MLP neurons of a small language model. Each row is named by its layer, matrix (down: output weights) and neuron, and shows model dimensions 416-511. Each number is 200 + 30 x the weight over its row's rms, rounded and kept within 0 to 999. A neuron's up and down rows have the sign that makes its largest values positive.
After each neuron's rows, "fires before" lists the tokens most often just after its 100 highest values on Wikipedia text that the model never trained on.

L9.down922,186,205,202,230,186,239,217,226,251,203,196,185,199,191,241,209,123,195,234,145,229,261,208,201,190,196,170,161,198,186,150,181,227,214,192,205,164,208,213,203,172,165,228,264,186,159,190,203,205,186,203,213,191,225,249,281,218,186,150,233,239,234,234,196,221,200,240,209,244,198,217,177,194,220,189,203,179,190,237,159,196,150,194,222,183,195,177,252,169,172,211,184,185,166,193,213
fires before: "-", "–"

L13.down869,174,151,189,197,244,200,203,214,180,192,210,203,174,226,219,228,215,185,215,234,222,156,202,202,163,187,215,205,198,241,265,268,244,219,167,192,204,174,192,164,204,151,172,225,157,207,241,140,211,172,257,214,131,218,213,194,232,224,142,179,206,212,232,142,268,209,203,238,209,221,208,159,224,166,226,179,207,219,194,208,151,148,154,206,190,245,172,199,130,177,211,199,165,158,213,249
fires before: " |"

L6.down925,209,245,226,178,210,172,124,188,194,182,189,176,170,243,239,175,192,213,258,108,224,223,165,222,251,198,192,196,197,176,176,189,173,232,196,149,153,205,176,189,227,228,174,171,199,250,222,203,217,201,204,165,214,227,179,226,232,187,148,163,193,164,194,168,226,230,201,193,198,231,171,165,213,255,189,247,182,225,180,202,225,165,194,222,204,224,214,194,187,235,192,169,230,165,192,201
fires before: ".", ",", " and", " are", " for"

L9.down944,196,209,203,192,174,204,234,170,214,264,205,195,238,170,138,228,177,212,218,180,191,198,219,230,176,163,202,212,201,117,289,177,192,213,217,227,186,226,198,204,207,198,197,198,192,227,223,176,223,192,131,212,189,201,203,219,257,212,200,178,178,206,185,176,252,221,218,218,221,170,218,185,173,143,212,169,240,245,218,212,151,217,177,200,159,252,231,256,129,215,201,213,148,173,192,270
fires before: "\n"

L13.down290,234,228,226,249,201,199,190,176,158,196,231,136,198,199,253,232,207,187,216,196,189,185,227,218,202,199,224,200,264,135,192,205,205,174,217,138,212,160,145,235,212,186,200,179,196,204,171,298,219,171,374,158,174,219,215,242,180,201,198,225,202,259,172,223,234,149,213,234,172,225,205,240,194,175,171,218,229,237,196,234,191,207,184,207,213,226,190,178,211,254,188,168,241,217,196,280
fires before: "\n"

L6.down353,223,156,192,156,190,151,240,172,252,225,166,178,226,200,170,182,216,229,191,177,213,213,174,197,166,189,208,207,189,250,164,163,188,161,238,233,185,174,188,199,163,173,191,205,145,243,191,209,187,228,215,182,162,154,213,225,154,228,215,265,170,237,154,178,144,207,256,139,194,169,191,210,227,126,184,180,191,220,217,153,174,212,185,203,166,177,170,145,317,229,202,161,177,156,180,220
fires before: " (", " 0", "0", "1", " 1", "2"

L10.down1321,160,163,209,272,184,173,225,187,145,148,181,179,174,168,205,197,184,260,214,196,131,229,199,236,212,155,151,203,169,196,207,190,195,191,227,218,226,231,211,204,113,179,237,232,208,208,196,168,172,233,259,209,204,274,205,185,196,212,221,207,208,206,167,178,155,221,225,228,189,203,190,204,230,196,164,268,217,214,202,219,241,200,154,186,201,174,217,227,197,206,202,191,191,203,265,194
fires before: ")", ").", "),", "-", "|"

L9.down1095,174,194,158,176,187,191,196,218,162,208,212,273,244,169,179,235,142,168,231,223,242,168,200,227,208,220,265,231,156,179,151,230,232,173,218,172,251,210,196,195,192,245,175,211,261,189,194,221,259,240,69,202,236,186,190,237,236,183,204,110,175,192,191,210,255,201,175,205,158,221,206,194,206,193,184,173,188,208,218,263,159,180,230,209,242,234,260,213,222,180,173,148,184,185,218,218
fires before: " |", ":", " 2"

L9.down1188,161,194,228,258,245,216,149,195,172,182,207,244,161,205,198,259,183,197,210,186,198,191,182,213,198,220,272,203,249,149,213,193,241,161,135,205,252,209,239,165,199,186,152,193,205,250,284,155,127,215,169,207,268,212,163,226,211,174,260,214,217,194,186,225,202,209,219,194,236,180,177,191,188,258,213,162,202,168,194,119,193,234,173,257,165,253,211,186,96,227,231,187,229,181,200,212
fires before: ".", ",", " to"

L10.down26,138,186,197,240,122,170,132,159,132,213,170,187,216,174,165,265,190,219,164,226,215,212,192,218,216,228,215,225,210,188,177,188,246,273,171,238,171,174,269,202,169,210,184,183,229,162,242,181,185,173,162,250,201,209,250,225,231,190,247,201,181,201,184,240,218,193,241,205,260,177,217,210,215,175,175,182,191,171,232,175,170,207,215,176,195,176,219,216,255,169,169,217,187,197,183,210
fires before: ",", ".", " in", " City", "\n", " and"

L10.down1159,218,175,209,199,196,206,196,192,176,159,191,217,224,210,182,217,157,169,234,245,138,171,209,206,219,127,211,186,183,174,227,206,162,154,200,144,235,187,234,199,223,200,201,203,179,186,178,154,211,222,307,244,277,224,234,211,226,176,226,197,192,185,175,216,171,196,191,213,195,176,174,194,224,219,218,180,225,219,216,194,202,181,224,244,182,242,188,172,202,215,200,184,195,205,227,192
fires before: " (", ":"

L9.down906,168,192,195,175,171,187,204,165,222,232,218,144,186,250,261,169,139,147,186,213,199,163,193,237,133,182,202,202,219,197,178,206,223,257,169,134,216,184,230,201,179,213,225,197,208,203,251,169,167,207,158,255,143,174,225,180,189,184,213,254,178,192,176,152,194,211,213,202,203,194,196,179,224,181,170,220,165,191,180,186,179,267,164,169,217,195,204,177,203,161,180,181,206,196,196,105
fires before: "\n", "."

L13.down544,185,185,205,165,166,156,201,194,200,182,197,165,241,198,251,194,189,189,241,206,159,212,194,255,217,197,214,163,158,245,244,230,203,136,128,196,183,176,231,150,139,247,211,113,152,241,232,165,196,185,206,271,167,191,188,232,173,154,148,185,188,224,188,200,202,195,167,244,184,192,180,193,174,217,187,182,175,229,223,190,256,197,190,153,173,206,177,195,161,173,165,171,214,179,165,203
fires before: " of", " for", " to", " and", " in"

L13.down560,159,170,229,222,248,197,195,230,186,213,170,214,162,244,195,180,173,220,221,205,186,194,186,185,227,205,194,231,217,195,167,182,191,176,217,161,214,219,169,185,196,190,228,228,190,185,163,181,204,247,380,192,178,175,194,193,151,171,208,231,196,259,172,185,185,197,163,201,244,180,217,213,175,196,196,197,223,189,242,194,176,207,225,207,204,162,192,231,266,225,206,263,242,209,197,213
fires before: "\n"

L9.down846,151,172,245,232,196,223,233,160,211,161,173,185,192,186,243,178,191,199,225,214,183,172,177,235,187,186,242,172,177,193,192,203,218,183,237,212,185,179,189,158,128,218,180,201,171,218,195,209,179,196,196,191,191,208,206,247,206,180,198,158,206,215,225,222,204,167,219,212,179,198,205,212,224,225,182,198,279,174,177,216,129,210,208,239,196,184,134,143,210,199,160,208,214,248,205,187
fires before: "–", "-", ")", "===", " –", "),"

L4.down751,225,163,227,181,167,233,210,167,271,195,191,265,214,239,136,206,255,232,154,250,207,220,209,163,176,201,201,154,199,227,197,210,217,226,167,210,208,228,284,234,235,136,260,142,138,214,183,184,231,253,323,251,168,189,217,197,202,237,191,148,209,212,188,188,170,167,154,169,224,179,279,189,254,271,180,187,220,164,197,237,215,203,190,205,189,184,240,190,95,223,207,168,249,160,193,181
fires before: ".", ",", "–", " of"

L10.down54,235,210,166,154,214,215,199,124,232,219,195,167,206,179,204,172,194,230,232,205,129,188,229,194,238,211,239,247,185,200,174,190,189,205,189,179,206,201,226,194,199,261,210,225,151,184,193,180,188,191,0,217,174,162,223,188,233,259,222,202,203,190,227,193,222,254,203,177,190,221,182,210,244,245,214,199,174,195,219,194,201,181,160,196,196,224,161,227,52,177,208,221,196,174,173,201
fires before: "\n"

L9.down101,261,234,187,239,169,268,143,205,240,194,217,213,220,194,200,170,209,179,210,181,197,197,233,179,197,184,195,152,192,187,194,181,213,165,163,170,171,188,207,220,205,237,226,198,208,189,174,209,161,217,188,225,222,180,202,183,225,180,137,247,146,208,182,198,196,214,229,178,228,202,187,204,199,179,214,163,150,172,200,137,182,194,199,134,171,208,218,215,192,204,179,281,187,233,153,191
fires before: " in", " for", " a", " with", " the", " as"

L9.down1322,215,204,193,175,201,205,232,259,229,231,228,215,208,161,222,222,229,234,188,226,216,175,156,187,239,195,211,217,190,205,218,151,202,197,205,192,186,179,213,206,228,240,222,176,197,184,171,183,220,211,174,193,137,214,184,189,220,200,193,238,210,161,219,195,178,191,243,209,244,166,236,186,177,208,208,179,264,224,221,149,191,247,238,167,228,202,190,200,118,169,199,198,200,181,164,263
fires before: "\n", "–", " |"

L13.down233,159,256,184,177,176,191,209,188,190,227,182,199,243,184,199,178,185,207,218,171,224,222,155,229,200,200,253,168,181,162,222,146,245,156,165,175,199,155,173,178,227,162,215,196,228,236,153,174,142,243,209,195,220,161,153,239,199,181,167,178,253,163,220,197,126,154,186,198,184,166,201,153,175,205,177,205,197,194,224,193,229,221,228,178,189,243,243,183,227,242,212,167,254,162,186,188
fires before: ",", " of", " in", " and", ".", " from"

L9.down129,159,145,160,199,189,160,241,184,175,144,180,160,189,197,228,199,183,215,196,176,181,188,173,158,253,206,254,207,232,191,190,190,177,252,223,254,179,231,192,157,203,210,167,191,166,271,249,176,175,176,135,172,174,251,228,207,195,212,147,158,180,168,153,184,194,218,240,183,184,234,176,215,238,221,196,182,200,195,198,216,196,184,245,169,198,209,291,164,172,119,197,200,263,134,243,176
fires before: ".", ",", " in", " and"

L13.down1042,206,227,245,166,217,174,187,182,226,241,147,223,243,224,192,207,204,237,183,217,164,193,278,140,220,198,176,236,195,177,186,196,224,202,196,178,218,173,206,215,183,188,224,203,206,217,183,233,249,187,123,156,200,205,194,220,223,199,209,256,174,192,189,184,194,203,189,177,250,189,218,206,125,163,270,167,154,179,159,192,268,195,169,206,222,243,219,195,65,162,218,195,203,199,198,211
fires before: " |", "|---|---|---|---|", ".", "|"

L4.down1050,221,170,173,170,196,233,224,198,212,257,189,188,199,239,189,210,205,145,187,238,142,212,196,157,224,204,201,218,224,252,249,200,188,243,209,201,255,219,174,184,189,202,203,224,181,236,192,174,163,128,187,247,212,205,219,202,127,242,212,193,188,183,175,192,208,215,245,170,182,266,216,175,236,198,128,185,221,186,193,198,221,212,189,123,190,231,177,143,128,169,247,218,207,160,185,262
fires before: " |", "–", "+", ";", " October"

L6.down379,204,197,252,204,199,259,229,156,155,207,143,146,222,177,229,248,213,174,207,187,209,205,204,253,200,227,233,207,226,161,210,168,142,159,183,218,176,181,209,257,165,180,243,197,153,197,192,231,174,190,155,230,153,244,241,194,225,207,212,307,180,165,161,223,207,170,187,241,261,202,188,235,200,220,206,204,231,166,195,220,217,216,202,161,202,204,164,220,195,199,171,146,232,193,226,191
fires before: "\n", " for", " as", " and"

L6.down1343,211,249,220,192,185,194,249,220,178,198,231,216,241,195,189,193,123,212,199,203,203,196,186,226,159,231,172,186,227,234,202,171,244,205,210,221,234,168,221,196,196,235,221,181,187,212,214,215,233,251,68,215,231,231,166,282,263,220,239,177,190,262,175,167,195,180,205,175,234,157,204,192,241,188,185,197,214,223,255,197,201,194,194,231,182,190,224,143,166,238,172,174,177,112,228,194
fires before: "\n"

L13.down173,221,165,184,177,230,234,153,203,214,266,154,202,270,156,177,260,182,239,220,208,180,184,175,215,198,188,186,206,206,150,175,205,234,221,200,179,178,173,208,219,171,177,219,230,224,183,195,218,200,241,115,186,246,184,185,225,187,256,214,185,189,234,164,178,227,157,193,191,159,200,214,222,245,181,204,185,231,189,160,224,266,195,194,185,160,233,210,133,218,141,238,220,249,210,238,171
fires before: " |", "."

L6.down1158,197,180,183,263,233,204,161,188,221,221,153,205,222,221,211,194,195,161,169,267,216,205,223,206,236,207,173,192,168,206,204,178,183,187,147,212,236,235,244,237,180,182,210,229,199,184,222,214,180,200,135,204,222,207,177,176,233,242,211,260,177,181,204,239,243,161,199,214,230,212,188,198,175,229,278,208,163,199,182,190,189,239,165,234,217,167,213,176,129,199,162,238,194,215,206,175
fires before: " |", "%", " plays"

L13.down423,173,220,170,208,189,224,234,208,188,175,219,207,215,206,139,244,217,141,222,209,267,229,218,203,175,150,223,163,217,124,211,160,244,159,110,152,204,185,241,159,178,179,209,220,210,214,200,200,199,203,255,257,222,173,183,197,210,179,140,214,234,134,209,224,210,224,185,135,201,190,199,164,221,184,230,201,229,184,187,186,214,198,205,173,144,226,251,199,261,184,204,199,174,200,200,247
fires before: " |", ";", ")", " Gold", " /"

L9.down166,214,261,239,241,216,166,220,144,170,172,182,194,180,209,163,241,178,217,200,226,186,233,194,225,169,154,221,197,140,227,205,182,217,225,204,191,176,189,232,204,207,159,232,173,202,254,278,231,202,224,151,186,191,191,210,221,237,196,185,162,199,200,184,162,164,237,240,181,112,192,212,191,150,208,259,205,203,196,226,177,153,211,230,209,177,227,250,161,103,205,167,210,147,177,206,159
fires before: ",", ".", " and", ":", " of", " by"

L6.down723,171,204,175,222,159,214,203,110,236,235,185,202,167,261,176,241,167,178,161,191,147,224,179,225,211,201,184,181,211,174,172,201,196,195,218,226,200,178,152,173,236,204,198,164,199,208,138,208,177,212,156,194,171,237,247,181,233,247,197,129,187,260,119,187,258,261,203,216,212,184,195,238,210,183,181,224,219,181,154,225,189,191,186,233,154,197,219,198,54,212,166,169,219,191,241,189
fires before: " |", ":", " (", ")", ","

L10.down513,174,188,180,169,239,161,171,190,230,186,148,244,193,178,173,194,200,235,177,189,155,196,255,223,232,229,201,190,206,237,162,216,228,154,176,241,175,217,147,212,171,162,145,278,174,165,161,184,159,209,135,258,247,201,205,230,171,164,164,203,151,176,235,225,220,210,228,207,193,209,185,204,179,198,184,178,228,208,227,212,186,197,226,210,204,201,210,206,197,188,224,210,204,213,230,201
fires before: " |", " 0", " ", " 1", "\n", " Republican"

L10.down1282,206,176,143,160,201,134,172,215,173,165,211,208,206,168,236,190,173,187,202,121,196,233,183,178,213,227,188,233,196,216,164,210,195,207,210,195,211,187,136,202,176,176,192,239,186,221,201,202,244,179,271,202,229,260,181,198,174,216,243,235,166,172,211,234,234,160,140,151,240,197,159,152,184,251,210,252,210,213,187,206,212,187,130,151,211,211,201,184,227,171,247,184,171,189,183,171
fires before: " (", " 0", " 1", "1"

L6.down1137,183,197,225,165,209,158,184,213,185,258,245,183,234,218,156,159,219,240,174,169,172,215,111,172,151,205,213,223,192,164,160,175,200,180,215,211,233,205,176,159,177,195,215,199,175,251,183,245,252,199,234,161,260,166,166,174,165,138,208,235,183,213,228,192,190,139,169,156,190,200,173,246,154,179,225,174,188,231,201,158,278,201,195,241,158,180,220,161,205,193,185,129,251,136,192,235
fires before: " 0", "0", " —", "1", "2", " 1"

L13.down1198,196,172,173,190,248,270,202,161,134,178,167,182,164,221,249,152,221,211,202,174,230,197,191,143,174,206,230,146,175,181,215,182,234,200,166,277,178,174,219,167,194,182,214,232,207,214,195,197,221,223,226,159,226,252,169,205,202,198,208,172,198,239,182,220,229,230,171,241,217,179,215,186,209,149,181,212,249,234,201,217,254,209,172,210,168,168,164,186,207,216,141,184,133,243,178,217
fires before: " |", " of", ":", " (", " was", "."

L9.down328,208,226,190,172,184,225,184,209,212,173,181,218,178,201,238,170,188,181,209,176,173,181,207,281,239,237,262,190,194,221,219,147,267,194,138,128,233,203,228,210,147,186,201,187,267,184,193,229,204,229,168,211,232,186,220,190,208,201,179,294,207,214,219,231,242,252,178,226,163,243,187,177,248,262,260,174,186,154,184,180,221,220,173,194,145,195,195,182,122,135,214,216,180,131,134,243
fires before: " |", "–", ";", "'"

L10.down889,202,174,215,202,189,187,189,152,174,153,223,187,161,179,206,178,209,228,220,215,187,202,186,210,246,215,149,196,266,195,179,224,228,177,155,222,191,160,194,222,199,185,164,213,191,250,167,175,203,253,222,180,273,232,199,182,220,236,205,206,241,228,204,152,211,203,231,180,205,204,142,190,259,192,171,153,184,193,195,193,148,191,133,225,201,194,210,212,248,168,219,176,191,233,255,208
fires before: " ", "4", "1", " |", "|"

L9.down835,196,233,226,259,226,241,192,174,222,209,195,230,195,166,205,187,181,185,180,194,237,178,265,161,190,203,259,223,242,207,198,189,213,196,202,178,202,242,226,182,226,191,189,232,208,217,167,178,184,201,177,184,247,205,218,198,235,199,231,157,97,196,206,239,194,273,197,177,183,211,190,253,247,203,215,220,218,180,237,220,224,223,231,189,246,188,210,191,134,171,222,202,211,193,197,248
fires before: "\n"

L9.down497,200,230,216,222,217,239,192,199,169,250,130,194,192,189,201,216,174,190,187,206,193,240,152,223,216,234,173,214,182,210,152,205,200,137,208,171,198,259,207,195,241,153,150,270,216,217,228,195,225,220,130,218,254,214,172,225,239,205,220,202,152,201,216,241,237,214,200,212,234,209,218,190,224,194,198,196,209,205,205,191,249,220,205,213,189,228,222,208,115,209,188,162,215,208,205,237
fires before: " |", "==", ":", " of", " ("

L10.down18,199,202,168,178,235,188,195,282,249,176,226,230,213,169,171,195,220,213,210,158,220,219,200,192,226,181,168,213,266,209,175,201,205,187,216,189,181,180,140,178,220,179,233,168,195,220,171,186,172,190,230,212,225,210,154,178,252,181,160,208,202,187,202,165,259,260,247,186,182,191,229,140,172,242,208,193,252,210,221,241,195,170,237,179,203,215,205,159,280,214,190,175,215,190,192,169
fires before: " |", "0", " 0", " 1", "-", "1"

L6.down1157,230,191,161,155,195,177,200,173,207,193,190,209,187,256,200,175,222,228,229,216,191,205,263,182,194,203,227,178,169,227,226,164,227,226,201,194,177,150,226,203,191,255,169,225,211,152,226,232,207,230,259,144,233,205,201,246,233,198,172,142,213,165,216,175,193,209,211,191,144,210,144,196,150,154,200,175,220,201,175,226,220,178,197,237,163,207,198,191,222,185,151,181,132,208,197,171
fires before: " |", ",", "."

L10.down678,186,192,212,201,254,253,256,142,221,213,193,222,179,138,202,247,204,155,202,186,204,229,190,251,212,249,184,220,226,191,148,244,200,192,211,175,199,221,204,229,184,194,241,217,229,167,184,221,217,205,179,196,183,156,253,192,259,189,176,185,180,182,183,202,227,151,196,154,175,189,184,223,188,239,173,192,202,201,184,162,183,162,191,181,187,211,184,209,181,171,180,239,195,220,249,226
fires before: "\n", "-", " -"

L6.down1337,170,183,232,184,157,171,234,237,228,177,239,224,190,261,225,216,171,238,213,187,148,173,148,182,284,194,200,228,217,202,144,184,190,193,252,224,199,176,195,218,201,179,119,252,170,192,110,240,211,173,212,179,186,197,222,236,246,220,208,192,198,170,161,217,169,256,194,204,210,187,163,171,258,207,215,183,192,235,176,250,207,206,210,191,156,204,232,168,252,211,192,187,226,147,216,234
fires before: " (", "\n", " |", " /", " 1", " 0"

L13.down387,297,206,185,207,214,191,215,234,188,146,206,216,147,190,161,195,225,210,228,176,221,229,176,209,173,188,177,173,214,183,226,237,165,186,227,203,224,146,141,220,230,208,208,257,233,196,187,205,213,253,320,197,207,263,236,236,171,204,202,207,184,230,192,211,155,174,208,203,207,194,254,205,145,172,192,246,210,193,224,238,207,205,205,185,195,244,214,187,233,218,247,241,241,172,185,167
fires before: "\n"

L4.down145,176,239,216,210,248,174,158,175,150,215,184,243,171,204,211,181,212,215,249,196,182,229,185,222,255,246,159,245,193,218,170,170,229,148,155,158,224,188,177,251,208,202,233,184,177,182,196,161,188,162,193,167,218,207,174,160,215,196,207,227,235,187,188,202,240,211,158,149,223,268,155,182,162,206,157,231,158,204,168,208,239,242,219,172,198,173,189,115,168,205,185,167,209,153,185,227
fires before: " |", ".", "%", " Total", ",", " years"

L9.down624,209,200,210,183,188,250,264,178,214,200,193,219,198,266,202,166,251,223,154,198,202,166,230,191,187,181,150,209,268,99,167,203,181,185,178,174,210,206,184,176,175,205,148,217,218,164,142,244,245,187,125,167,180,263,229,201,198,207,179,156,186,226,172,161,238,239,197,162,208,195,167,246,226,136,168,185,215,176,226,183,183,234,119,184,137,183,231,163,198,210,184,198,226,210,213,172
fires before: "\n", "|", " ", "-", " Qual"

L6.down1308,189,167,180,160,206,142,207,227,227,237,245,236,241,153,236,170,182,212,176,142,213,208,198,253,193,177,250,220,158,163,192,202,188,199,183,153,249,211,196,247,201,197,192,224,223,201,187,182,202,156,196,201,245,149,212,176,181,200,184,136,158,173,214,196,275,208,187,204,196,225,207,197,159,223,256,221,207,170,209,204,168,190,166,190,204,197,187,161,172,234,183,247,163,128,201,247
fires before: " |", "–", ".", ";", ",", "ian"

L9.down1134,192,190,173,186,236,220,220,184,207,216,218,213,196,192,207,169,184,168,217,261,144,209,262,194,238,191,230,247,161,221,219,183,204,267,218,162,177,189,215,175,166,166,198,206,194,187,237,168,162,218,81,204,186,195,226,190,251,244,193,216,183,201,272,170,248,241,190,175,161,218,166,185,231,236,195,189,210,219,233,118,178,177,184,204,168,211,204,217,72,149,181,177,166,152,208,179
fires before: "\n"

L10.down131,146,224,157,169,223,134,212,236,167,199,198,178,194,197,290,259,253,179,207,184,184,195,218,198,196,222,180,207,179,235,224,121,220,178,210,175,263,203,171,193,167,154,176,228,210,136,176,173,184,205,256,240,196,156,188,180,191,220,203,254,184,160,193,181,187,133,228,181,193,188,178,162,196,200,245,184,179,204,207,173,197,165,216,226,191,223,233,150,269,206,177,190,229,159,192,233
fires before: " |", ";", "–", ",", "."

L4.down459,190,172,202,132,166,205,200,258,188,202,173,152,193,197,198,221,171,172,198,208,225,220,174,186,184,212,229,164,204,233,212,162,184,235,225,282,309,174,189,205,239,200,199,191,239,243,222,154,191,166,271,213,165,227,202,136,196,216,147,191,160,193,196,233,228,197,198,226,234,190,182,262,186,192,215,177,191,165,195,169,166,176,159,197,257,178,210,176,135,249,240,188,210,187,160,195
fires before: " |", "–", "R"

L9.down731,191,200,159,186,209,246,216,212,242,231,210,176,148,240,162,167,215,216,198,190,191,194,225,253,244,242,235,260,200,181,169,242,219,177,212,147,181,194,200,201,206,238,231,243,209,231,161,178,219,176,218,228,209,225,171,150,140,188,195,234,177,219,217,216,199,185,236,176,204,193,211,191,195,211,221,218,209,194,204,212,153,204,227,231,166,219,190,216,151,188,209,212,259,159,209,169
fires before: " ", " W", " 1", " L", " 3"

L10.down1217,160,185,225,184,173,211,196,185,204,170,247,198,179,216,186,174,170,201,172,204,220,251,190,182,142,165,216,232,175,163,180,185,161,226,215,228,182,234,218,198,215,201,198,183,182,181,202,162,150,193,51,190,193,167,220,186,278,172,193,223,204,226,203,165,218,196,209,213,184,163,195,201,190,174,190,192,204,175,195,167,197,230,206,208,190,205,202,237,75,176,213,198,204,197,214,176
fires before: "\n"

L9.down834,224,242,237,210,240,254,150,207,208,224,189,214,225,243,193,253,204,217,143,226,219,187,152,221,184,207,170,212,190,219,179,221,182,183,166,208,151,195,219,188,267,165,203,238,238,235,172,202,305,238,90,223,174,207,211,224,309,251,240,204,212,191,189,200,163,170,182,218,254,216,196,129,183,218,206,186,209,197,176,176,201,168,210,223,176,173,193,217,172,246,186,196,170,226,196,221
fires before: " |", " –"

L9.down321,239,212,220,199,230,213,204,216,212,179,178,172,193,217,156,213,219,198,212,183,227,160,178,176,230,205,219,247,196,231,218,196,172,190,144,259,211,194,236,153,179,223,222,183,157,195,213,215,220,183,115,227,137,221,211,195,195,270,223,200,204,181,198,217,235,214,184,204,148,218,238,188,197,177,135,163,208,208,229,223,229,197,250,269,192,194,196,188,119,202,259,175,212,208,204,235
fires before: " |", "+", " —", " his", "–"

L13.down1035,191,202,231,222,167,204,200,201,205,212,147,233,220,188,222,155,200,165,135,194,228,186,185,250,225,192,197,192,213,202,192,267,179,211,181,192,175,171,208,219,197,175,216,229,219,199,266,157,207,197,288,239,211,242,182,187,199,180,198,187,171,180,221,167,226,177,247,232,212,259,210,152,163,243,187,232,198,251,191,122,189,205,208,210,192,205,195,178,82,205,181,213,209,212,185,233
fires before: " |", "–"

L13.down1104,229,193,179,201,211,239,181,162,216,188,199,184,179,242,189,163,188,205,176,172,132,216,181,229,184,196,240,171,200,166,242,179,254,240,232,157,208,188,262,204,208,241,216,198,226,209,185,144,152,235,275,235,153,232,203,213,232,216,187,235,187,208,210,178,203,204,149,230,206,272,200,259,173,181,198,222,186,202,208,198,213,239,199,146,153,189,239,176,176,252,157,216,200,193,207,212
fires before: ".", ",", " in", " with"

L6.down195,221,211,156,180,201,194,240,204,213,203,247,204,183,182,158,263,240,188,227,277,190,175,223,234,212,185,270,209,136,186,210,182,198,247,154,201,215,173,182,218,196,194,234,196,197,192,213,224,208,185,127,230,137,215,225,198,161,194,203,194,195,233,248,196,240,224,181,242,171,151,198,285,188,189,198,201,227,180,215,147,223,197,207,207,176,166,235,186,164,154,240,182,192,162,213,230
fires before: ",", ".", " |"

L9.down575,187,149,204,278,174,250,219,190,157,235,221,189,203,192,223,185,183,203,174,230,223,144,216,204,196,162,239,209,177,144,136,211,247,211,193,188,202,227,238,202,234,245,208,161,165,227,194,201,175,200,254,228,175,241,179,173,226,183,179,156,216,181,185,183,218,213,163,187,188,210,220,232,267,180,224,207,264,175,190,205,242,230,166,181,225,201,185,193,224,221,197,208,184,210,267,211
fires before: "\n", " |"

L4.down1272,200,247,213,249,138,225,195,183,240,265,175,165,179,193,157,151,141,227,203,194,178,185,184,244,196,236,204,173,147,188,210,212,197,211,206,174,193,139,180,172,204,181,210,220,238,218,233,295,153,263,136,201,231,213,179,219,217,208,211,166,220,190,148,210,186,208,221,276,167,176,212,255,203,236,172,159,194,223,155,229,228,222,205,230,161,173,200,207,156,225,184,178,160,242,167,228
fires before: " |", ":", ")"

L6.down224,208,217,235,245,212,207,186,158,184,199,176,189,186,148,196,238,233,220,227,198,269,273,203,209,230,219,209,197,165,212,202,222,174,249,180,170,173,210,237,202,213,197,205,179,224,239,190,194,189,180,199,173,154,206,227,200,245,221,219,142,217,177,187,236,261,159,144,174,192,213,162,193,186,249,166,170,202,148,253,193,168,185,216,246,181,161,204,234,203,194,259,168,206,164,228,229
fires before: ",", ".", "\n", " |", " and"